python train.py --num_hidden_layers=9 --hidden_size=384 --num_attention_heads=6 --num_key_value_heads=6 --head_dim=64 --intermediate_size=1536 --vocab_size=10683 --hidden_act="squared_relu" --norm="rmsnorm" --norm_place="pre" --norm_eps=1e-05 --positions="rope" --rope_theta=10000.0 --rope_fraction=0.75 --qk_norm=true --attn_scale=0.149 --bias="none" --tie_word_embeddings=false --parallel_block=false --extras=["capped logits"] --init="normal" --init_std_qkv=0.0221 --init_std_o=0.0 --init_std_up=0.0221 --init_std_down=0.0 --optimizer="muon_variant" --learning_rate=0.00234 --beta1=0.95 --weight_decay=0.07 --lr_head=0.00571 --warmup_steps=123 --schedule="wsd" --decay_fraction=0.568 --decay_shape="linear" --final_lr_fraction=0.0 --batch_tokens=65536 --max_seq_len=256 --doc_mask=false --train_tokens=521100000 --max_steps=7952 --dataset="wikipedia_en"
MLP neurons of a small language model. Each row is named by its layer, matrix (down: output weights) and neuron, and shows model dimensions 48-175. Each number is 128 + 24 x the weight over its row's rms, rounded and kept within 0 to 255.
Before each neuron's rows, "fires before" lists the tokens most often just after its 100 highest values on Wikipedia text that the model never trained on.

fires before: ",", " of", " from", " for", " and", " by"
L5.down522 [148 163 141 198 128 111 142 104 101 102 117 132 134 136 176 100 150  94  94 135 102 111 133 144 139 133 101 114 103 122  96  88 101 128 122 116 123 159 150 126 142 131 120 125 124 109 121 103 120 123  88 164 155 145 108 113 128 113 121 144 148 106 140 149 121 136 106 124 150 159 143 107 143  96 105 153 151 138  98 138 135 142 128 120  94 139 133  97 168 165 173 136 115 153  96 137 115 113 104 107 114  95 162 103 100 135 157 103 146  86  99 154 121 107  93  95 158 156 131  88  92 117 128 142  99 146 145 167]

fires before: ",", " |", ";", "0", ".", " billion"
L2.down565 [168  87 136 148 129 136 126 129  91 137  99 135 150 170 108 107 106 104 135  92 161 114  87 141 121  91 142  85 106 106 158 104 146  90 163  83 150 128 123 143 129 101 125 149 121 121 115 132 153 141 118 116 145 164 131 124 175 147 135 127  88 132 143 125 151  92 125 132  91 103 129 123  85  95 110 106 146 170 125 144 106 158 124  94 151 121 130 116 149 128 139 152 122 112 146 144  98 136 147 150 118 134 127 119 107  79 113 128 120 125  60 178 139 143 108 117  78 133 144  82 187  83 124 137 138 121 126 134]

fires before: " |", ":", "hemat", "\n", ",", ";"
L2.down389 [139 108 126 157 166 141 110 111 112 120 136 120 168 138  97 126 109  94 112 100 139 180 123 124 116 121 153 175 135 126 143 109 118 144  90 132  82  98 123 122 137 148 160 153 150  82 157 110  86 123 125 152 143 119 124 136 142  77 160 132 134 146 132  93 133 108 100  93 149 115 147 143 112 130 184 141 104 154  95 143 122 116 112  72  77 131  96 139 116 134 143 108 113  81 106 133 162 105 144 170 106  94 157 146 116 144 116 126 112 120  85 141 137 139 142 133 100 128 129 175 115 154 123  87 123 161 128 132]

fires before: " of"
L5.down740 [106 110 122 110 148 123  87 115 129 131 137 145 138 117 133  79 114 135 112 138 171  96 136 147 115 138 163 164 119 140  92 110 142 125  96 173 111 111  94 104 141 160 135  93 151 126 123 176  85 148 107 122 144 141  98 140 130 139 143 114 110 114 105  85 128 126 147 128  89 119 118 151  99 147 143 135 151 116 136 104  98  90 165 136 134 184 126 105 123 101 143 150 139 132 150 133 123 117 120 136 100 155 161 149 122 184 125 123 115 140 113 116 151 135 128 133 145 154 108  92 120 126 103 168 141 145 133 180]

fires before: " the"
L5.down966 [ 94 154  93 119 133 149 114 138 109 121 113 109 118 112 110 111 100 130 133 142 154 119 110 113 122 136 143 144  95 158 144  92 163 125 133 109 152 117 108 110 124 108 178 140 134 153 144 160 144 136 138 132 106  94 125 138 121  61 104 120 107 130 167 127 120  99 141 175 157 138 127 144 100 116 123 128 123 106 146 108 119  88  60 146 142 120 159 134 142 139 117 156 162 124 114 116 113 108 147 116 111  90 123 132 117 111 102 118 136 144 124  86 126 127 150 144 125 147 118 114 111  89 142 126 108  84 162 140]

fires before: " |", ";", " L"
L5.down692 [113 140 119 116 174 158 138 142 124  93 201 104 149 181 158 139 107 107 153 132 116  99 122 127 126 114 137 118 210  91 129 133 142 184 142 151 143 102 128 106 122 164 152 153 108 119 116 135 149 112  97 157 148 121  90 151 139 114 117 169 126 144 116 141 194  81  97 118 137  85 176 106 169 125 141 165 133 148 117 128 152 113 130 135 117 113 117 110 114 160  88 122  82 115  77 147 129  74 101 115 133 141 154 122 126 127 138 113 128 127 161 161 124 152 103 118  97 127 128 124  70 137 172 106 117 109 112 133]

fires before: " |", "–", ")"
L5.down860 [165 151 111 126  93 137 125 102 150 157 114 108  99 123 162 131 172 129 127 142 140  86 128 114  84 109 149 142 137 112 102 148 154 108 108 147  90 109 125 144 112 117 101 127 150 155 137 161 160 133 199  97 137 144  89 101 142 138 142 175  98 117 122 141 135 158 147 109 134 160 169 102 118 102 178  94 138 118 124 121 145 115 165 124  98 128 135 121 100 144  91  97 145 111 106 102 132 136 131 128 118 141 131 117 135 127 111 131 159 123 110 104  88 133 122 113 102 126 169 126 104 118 106 113 129 123  75 129]

fires before: " ", " the", " century"
L5.down544 [ 93 127 175 117 113  97  98 133 112 127 106  87 121  78 103 107 165 122  79 131 111 150 103  98  98 148  77 107  86  72  71 132 159 138 115 143 124 116  98 117  97 137 179 118 144 113 143 165 118 114 141 126 164 135 134 114 144 104 129 156 112 123 149 132 120 134 107 113 125 166 128 126 110 101 126  99 138 101 118 143 166 147 113 149 156 116 109 127 136 138 120 148  90 152 108 107 147  99 140 141 125 107 121 118 110  82 153 159 125 157  99 113 117 155 110 138 154 115 124  89 122 126 145 110 164 111 124  96]

fires before: ":", " \"", " |"
L5.down54 [117 104 105 101 118 139 137 146 133 134 123  90 136  92  91 126 128 120 138 122  99 125 156 108 121 153 119 120  83 145  94 133 146 117 127 125 122 136 135 151 148 136  66 175 133 178 150  91 116 113  91 133 175 106 134 120 143 164 175 182 118 147 144 127 110 112 140  85 180 121 143 144 108 116  92 107 134 139 203 118 136 123 131 132 118 123 152  96 131 146  76 133  98 147 127 147 122 147 133 109 105 151 136  77 176 108  90  91 115  97 103 164 130 125 128 131 153 139 119 145 115 106 142 140 170 147 164 126]

fires before: " |", " (", "20"
L5.down1120 [172 161 112 121 117 159  97 114 109 130 151 110 118 190  89 108 142 121 104 126 163  91 115 158  99 111 138 152 140 135 100 161 121  87 147 114 131 145 140 105 137 133  98 132 101 141  88 136 126  86 148 124 128 125 115 125 101 103  64 168 169 139 144 165 128  84 127 147 100 138 124 127 137 119  84 153 123 148  73 149 155 134 161 129 138 145 155  46 135 101 115 132 123 154 151 106 128  88 112 122 124 153 120 134 144 105 165 138 135 145 138 114 138 126 127 119 128 124  91 128 115 138 125 123  94 123 136 120]

fires before: "0", "3", "2", "8", "1", "4"
L2.down969 [ 90 127 125 130 151 130 174 130 142 141 151 132 115 153 130 122  91 121 152 139 129 108 138 137 155  62  68 129 131 118 128 111 140 126 178 130 114 136 189 125 174 117 111 113  97 125 120 108 152 133 142 111 122 109 155 117 123 133 149 161 146 110 127 142 127 128 130 133 120 161 141 163  84 120 193 182 120 160 175  72 123 106 108 119 103 143  97 158 125 178 146 109 103 123 144 114 138 100 142 115  77 122 142 120  99 140 113 150 104  95  95 101 124 158 144 146  79 123 148 143 125 143 129 116 119 170 111 144]

fires before: "0", "1", "10"
L5.down903 [ 90 164 150 132 128 175 152 107 140 155 186  80 136 154 166 103 165 114 128 146  57 136 135 114 167 152 167 131 148  94 152 116 125  77 130  81 137 119 140 130 168 158 110 119 173 154  98 128 102 118 105 116 126  99 104 119 143 146 130 143 118 162 107 143 145 148 125 140 123  94  73 104 123 118 133 133 102  82 139 157 102 110  99 147 139 118 114 120 110 157 138 134 118  96 157 136 144 111 119  81 137  90 160 127 156 140 152 127 145 137 149 137 137 150 148 115 104 122 105 112 143 143 133 108 116  99 153 159]

fires before: " ", " the", " a", " his"
L5.down828 [143 133 130 134 100  94 118 127 109 133 115 138 111  71 120 111 138 140 112  84  81 149 141 140  89 158 118 147 146 118 129 150 134  62 149 115 143 147 127 130 104 144 169 125 112 104 134 138 122 101 100  93 139 128 113  96 109 129 143 192 126 114 125 110 103 165 147 160 143 151 136 128 149 113 138 132 150 145  95 146 109 143 114  80  99 126 178 123 141 135 147 128 109 166 140  98 114 119 123 178 159 148 110 125  72  98 128 155 139 152 102 146 125 109 163 140 122 138 120 177 106 127 175 141 106 127  88  86]

fires before: ",", "\n", ".\n\n", "\n\n", ")\n", "."
L5.down1338 [149 177  86  96  70 164 125  57 117 132 142 112 148  78 143 122 124  94 120 142 126 118 124 138 133 141 134  99 156 100  95 125 132 144 126 149 136 141 125 147 125 117 145 165 138 145 135 144 155  82 114 121 170 180 118  94 136 109 153  98 127 107 131 162  99 153 179 142  92 137  96 152 118  83 148 125 119  87 152 141 123 140 101 133 163 109 168  81 143 123  93 130 122 158 117 153 122 131 149 130 136 131 147 140  79 180 135 136 108  90  96 108 159 135 103 134 148 151 119 118 124 136  82 104 129  95  93 151]

fires before: " the", " his", " a", " its", " their"
L2.down1009 [107 127 170 141 147 144 116 134 136 125 151  84 182 149 132 126  90 136  98 112 159 138  81 170 159 104 119 116 144 142 118  84 154 134  76 121  72 135 120 114  90 174 158 129 119 115 134 153 117 124  91 131 121 120 139 153  96  81 124 158 116 146 167 110 103  78 104 123 130 160 126 163  81 144 128 132 134 143 135 123  63 113 141 112 135 124 121 111 155 158 167 112 137 149  86 165 101 129 145 105 153 100 124  95 131 118 106  88 138  96 121 129 115 127 121 135 124 113 102 145 169 118 161 125 140  95  78  94]

fires before: " ", " the"
L5.down981 [173  63 112 141 132 156  93 162 120 130  95 136 123 106 135 142 127 122  80 154 153 106 125 153 148 161  91 110 130 157 131 139 127 124  89 135 124 120 137 146 159 147 116 149 106  98 123 146 149 104 144 147 114 187 132  89 141 124 117 150 135 135 130  86 169 109 163 152 139 157 193 132 141 127 142 135 142 150 129 119 137 152 143 123 117 123 153 136 143 172 137 106  89 127 102 132 178 123 142 143 132  83 134 187 101  86 124 127 108 153  82 166 128 126 128 155 157 140 157 130 108 140 138  95 139  92 144 172]

fires before: "0", "2", "1", "4", "5", "3"
L5.down73 [150 122 166 160 125 124 125 157 128 107 141 158 107 126 141 123  80 101 114 133 105 129 116 143 146 101  83 157 121 100 139 144 129 133 142 128  90 132 145 125 136 107 127 111 172 130  83 121 122 119  81 155 114  83 164 134 133 138 122 152 106 119 139 133 126 133 134 109  87 126 120 108 160 143 152 176 140 138 182 129 127 103 134 123 118 103 132 127 172  82 108 116 108 143 140 120 124  69 130 155 123 123 140 124 114 151  87 144 128 117 129  86 145 153 168 150 140 155 108 131  98 168 127 106 132 159 135 118]

fires before: " ", " @", " vs", " at"
L2.down762 [120 128  94 122 140 140 104 181 114 112 111 152 135  99 160 146 150  98 116  74 125 167 116 150 125 154 139 133 145 130 135 183 107 116 125 121 125  82 119 148 121 159 119 120 150 133 136 136 141 124 161 107  86 123 118 159 133 138 119 152 142 108 153 132 118 171 127 148 145  97 142 111 137 140 188 148  58 158 109  91 112 125 136 112 103 121 170 127  87 113 148 118  90 115 116 162 151 145  99  77 120 124 134 147 148 123 179 121 128 135 126 120  80 138  72 122 117 176 138 157 120  75 116  54  88 129  97 110]

fires before: " to", " on"
L5.down50 [153 101 102 144 105 133 118 127 134 129 147 129 120 140 122 107 127 132 122 142 136 100 141 160  89 150  91 119 158 103 101 128 111 131 107 118 127 137 123 161 124 146 123 120 158 125 121 137 133 116 155 187 156 127 152 115 148 170  99 149 128 111  99 170 160  94 118 144 146 165 109 121 117 123 118 155  90 108  96 132 123 130 143 117 127 153 143 109 143 134  94 140  96  90 134  92 110  79 109 117 115 119 132 163 170 148 146 126 160 141 143  91 126  84 128 128 114 141  72 128 157 124 121 150 112 117 118 164]

fires before: " |", " |\n", " Title", "+"
L2.down1511 [147  96 117 123 135 145 151 100 149 103 174 118  86 138 143 113 118 134 116 138  96 149 110  93 161 120 131 136  82 109 107 123 146 161 127 100 111 149 105 123 133 150 122 104 107 152 128 146 140  93 134 131 151 109  77 112 130 115 178 159 109 147 143 153 150 167 110 130 137 125 169 150  87 127 152 129 108 168 150 140 117 111 125 100 139 172 100 142 121 114 132 151 130 139 130 129 162  82 128 139 138  68 108 148 121 160  85 153 140 119 152 130 142 171 122 116 153 141 130 134 143 145 152 167 109 130 119 129]

fires before: " ", "″N", "″W", "."
L2.down1165 [108 110  87 100 109 157 113 108 151  90  84  89  94 131 157 111 111 137 166 106  85 104 131 116 139 107 116 120 152 181 159 147 157  94 115 143 136  89 135 114 188 115 157 127 148 107 120 152 101 106 111 178 139 112 112 147 104 158 133  99 158 146 181 123 158  70 156 126 123 104 157 122 136 132 124 122 120 136  97 121 141  86  93 115 163 123 158 175  95 118 159 127 116 177  98 112  91 108 113 144 117 126 145 154 124 155 140 147 122 108 106  92 151 163  78 131 161 139 112 137  94 133 126 101 123 146 131 138]

fires before: ".", "ase"
L5.down34 [146 121 153 114 114 178 122 167  97 140 154  77 110 133 135 117 165 155 133 108 117  99 175 118 126 121 169 109 156 103 130 129 152 159 134 106 112 130 133 135 153 184 168 128 137 103 147 156 152 115 137  83 121 106 109  85 163 183 135 117 108 102 159 119 144 123 133 102 144 161 185 129 115 175 124 100 113 132 108 140 110 179 149 102 117 127 149 163 141 140 136  99 126 130 147 113 125  97 145 110 123 161 126 125 114  86 106 124 109 112 134 131 104  94 125 140 153 140 117 116 114 182 110 111 118 132 149 124]

fires before: " the"
L2.down1478 [162 143 122 135 178 129 138 152 125 100 121 148 122 108 128 162 103 166 109 150 131 125 109 122 125 122 137  97 113 110  95 111 122  83  89 139  77 132 111 132 190  85 115  85 134 169 128 179  92 110 125  86  92 139 133 111  83 108 121 149 151  86 169 135  65 112 112 107  80 133  94 160 115  88 162 121 112 158 107 121  92 101 129 108 114 133 150  90 109 130 111 121 104 113 109 159 144 133 120 108 135  90 111 110 108 140 125  96 141 132 101 152  94 113 135  98 134 147 100 147 105 161 148 114 122  99 123 148]

fires before: ".", "el", "rd", " after", " |"
L5.down299 [138 120 103 106 146 146 134 106 160 138 113 177 102 167 161 110 157 127 155 111 115  90 158 121 125 149 113 119 145 149 123 139 126 119 165  99 127 152 154 124 126 148 113 135 183 163 129 119 120 130 107 126 105 141 169 135  99 102 145 114 150  93 152 118 154 146 130 121 128 140 128 146 166 139 162 165 150 116 127 133 139 154 114 163 162 122 126 111 148 110 104 152 115 119 128 149 135 147 110  61 146 110 126 124 109 115 169 114 127 157 115 163 167 108 106 122 127 133 117 140 158 122 154 193 146  60 138  86]

fires before: "0", "00"
L5.down1349 [119  79 104  96 124 128 120 126  98 159 135 117 162 119 120 110 142 102  91 141 126 127 119 114 114 111 153 139 131  90  92 134 113 111 115 101 139 118 145  74 139 158 117 151 102 143 142 156 104 114  62 126 161 148 105 101 161 117  83 100 100 108  93 120 110  62  90 134 106 127 126  78 156 129 178 156 137 169 144 138 109 140 106 107 113 174 153 166 121 149 120 149 120 107 163  85 144 156 117  98 168 134 163 103 106 123 112 153 135 173 105  91  99  90 139 104 120 121 127 128 141  86 170 158 143 116 143 113]

fires before: "–", ",", " |", "st", ".", "}"
L5.down367 [142  91 101 100 135  93 120 110  83 130 150 146 143 144  88 134 153 137 132  88 150 171 119 150  93 107 133 160 145 123 126 144 176 106 141 150 172 134 116 120 130 141 163 117 144 109 105 161  97 131  78  86 108 125 144 154  98 128 156 154 107 123 109 137 136 116 156 147 105 175 122 166 109 144  93 125 143 140 122 114 120 149 130 103 139 136 148  86 151 106 150 177 116 123 138 150 137 113 128 133  87 120 162 150 109 119 101 108 152 134 153 153 172 157 127 124 163 138 136 139 144 128 114 155 120 147 130 152]

fires before: "\n", ",", " and", " (", " |"
L5.down1276 [146 140 102 111 112 109 122 153  94 182  83 128 117 117 102 148  96 117  99 102 117 148  95 150 124 113 113 105 122 121 153  93 123 147  99 134 111  92 107 149 128 113 145 165  87 139 139 137  86 119 170 140 125 108 132 114  95 125 115  87 130 158 110 127 109 124 159 137 163 139 130 108  87 147 164 108 142  98 153 121 145 130 151 158  84  97 125 144 147 104 145 136 150 144 144 129 141 111 120 125  86 104 138 114 131 132 108  99 149 145 105 123 105 118  89 111 108 164 124 150 127 106 129  86 152 146 129 114]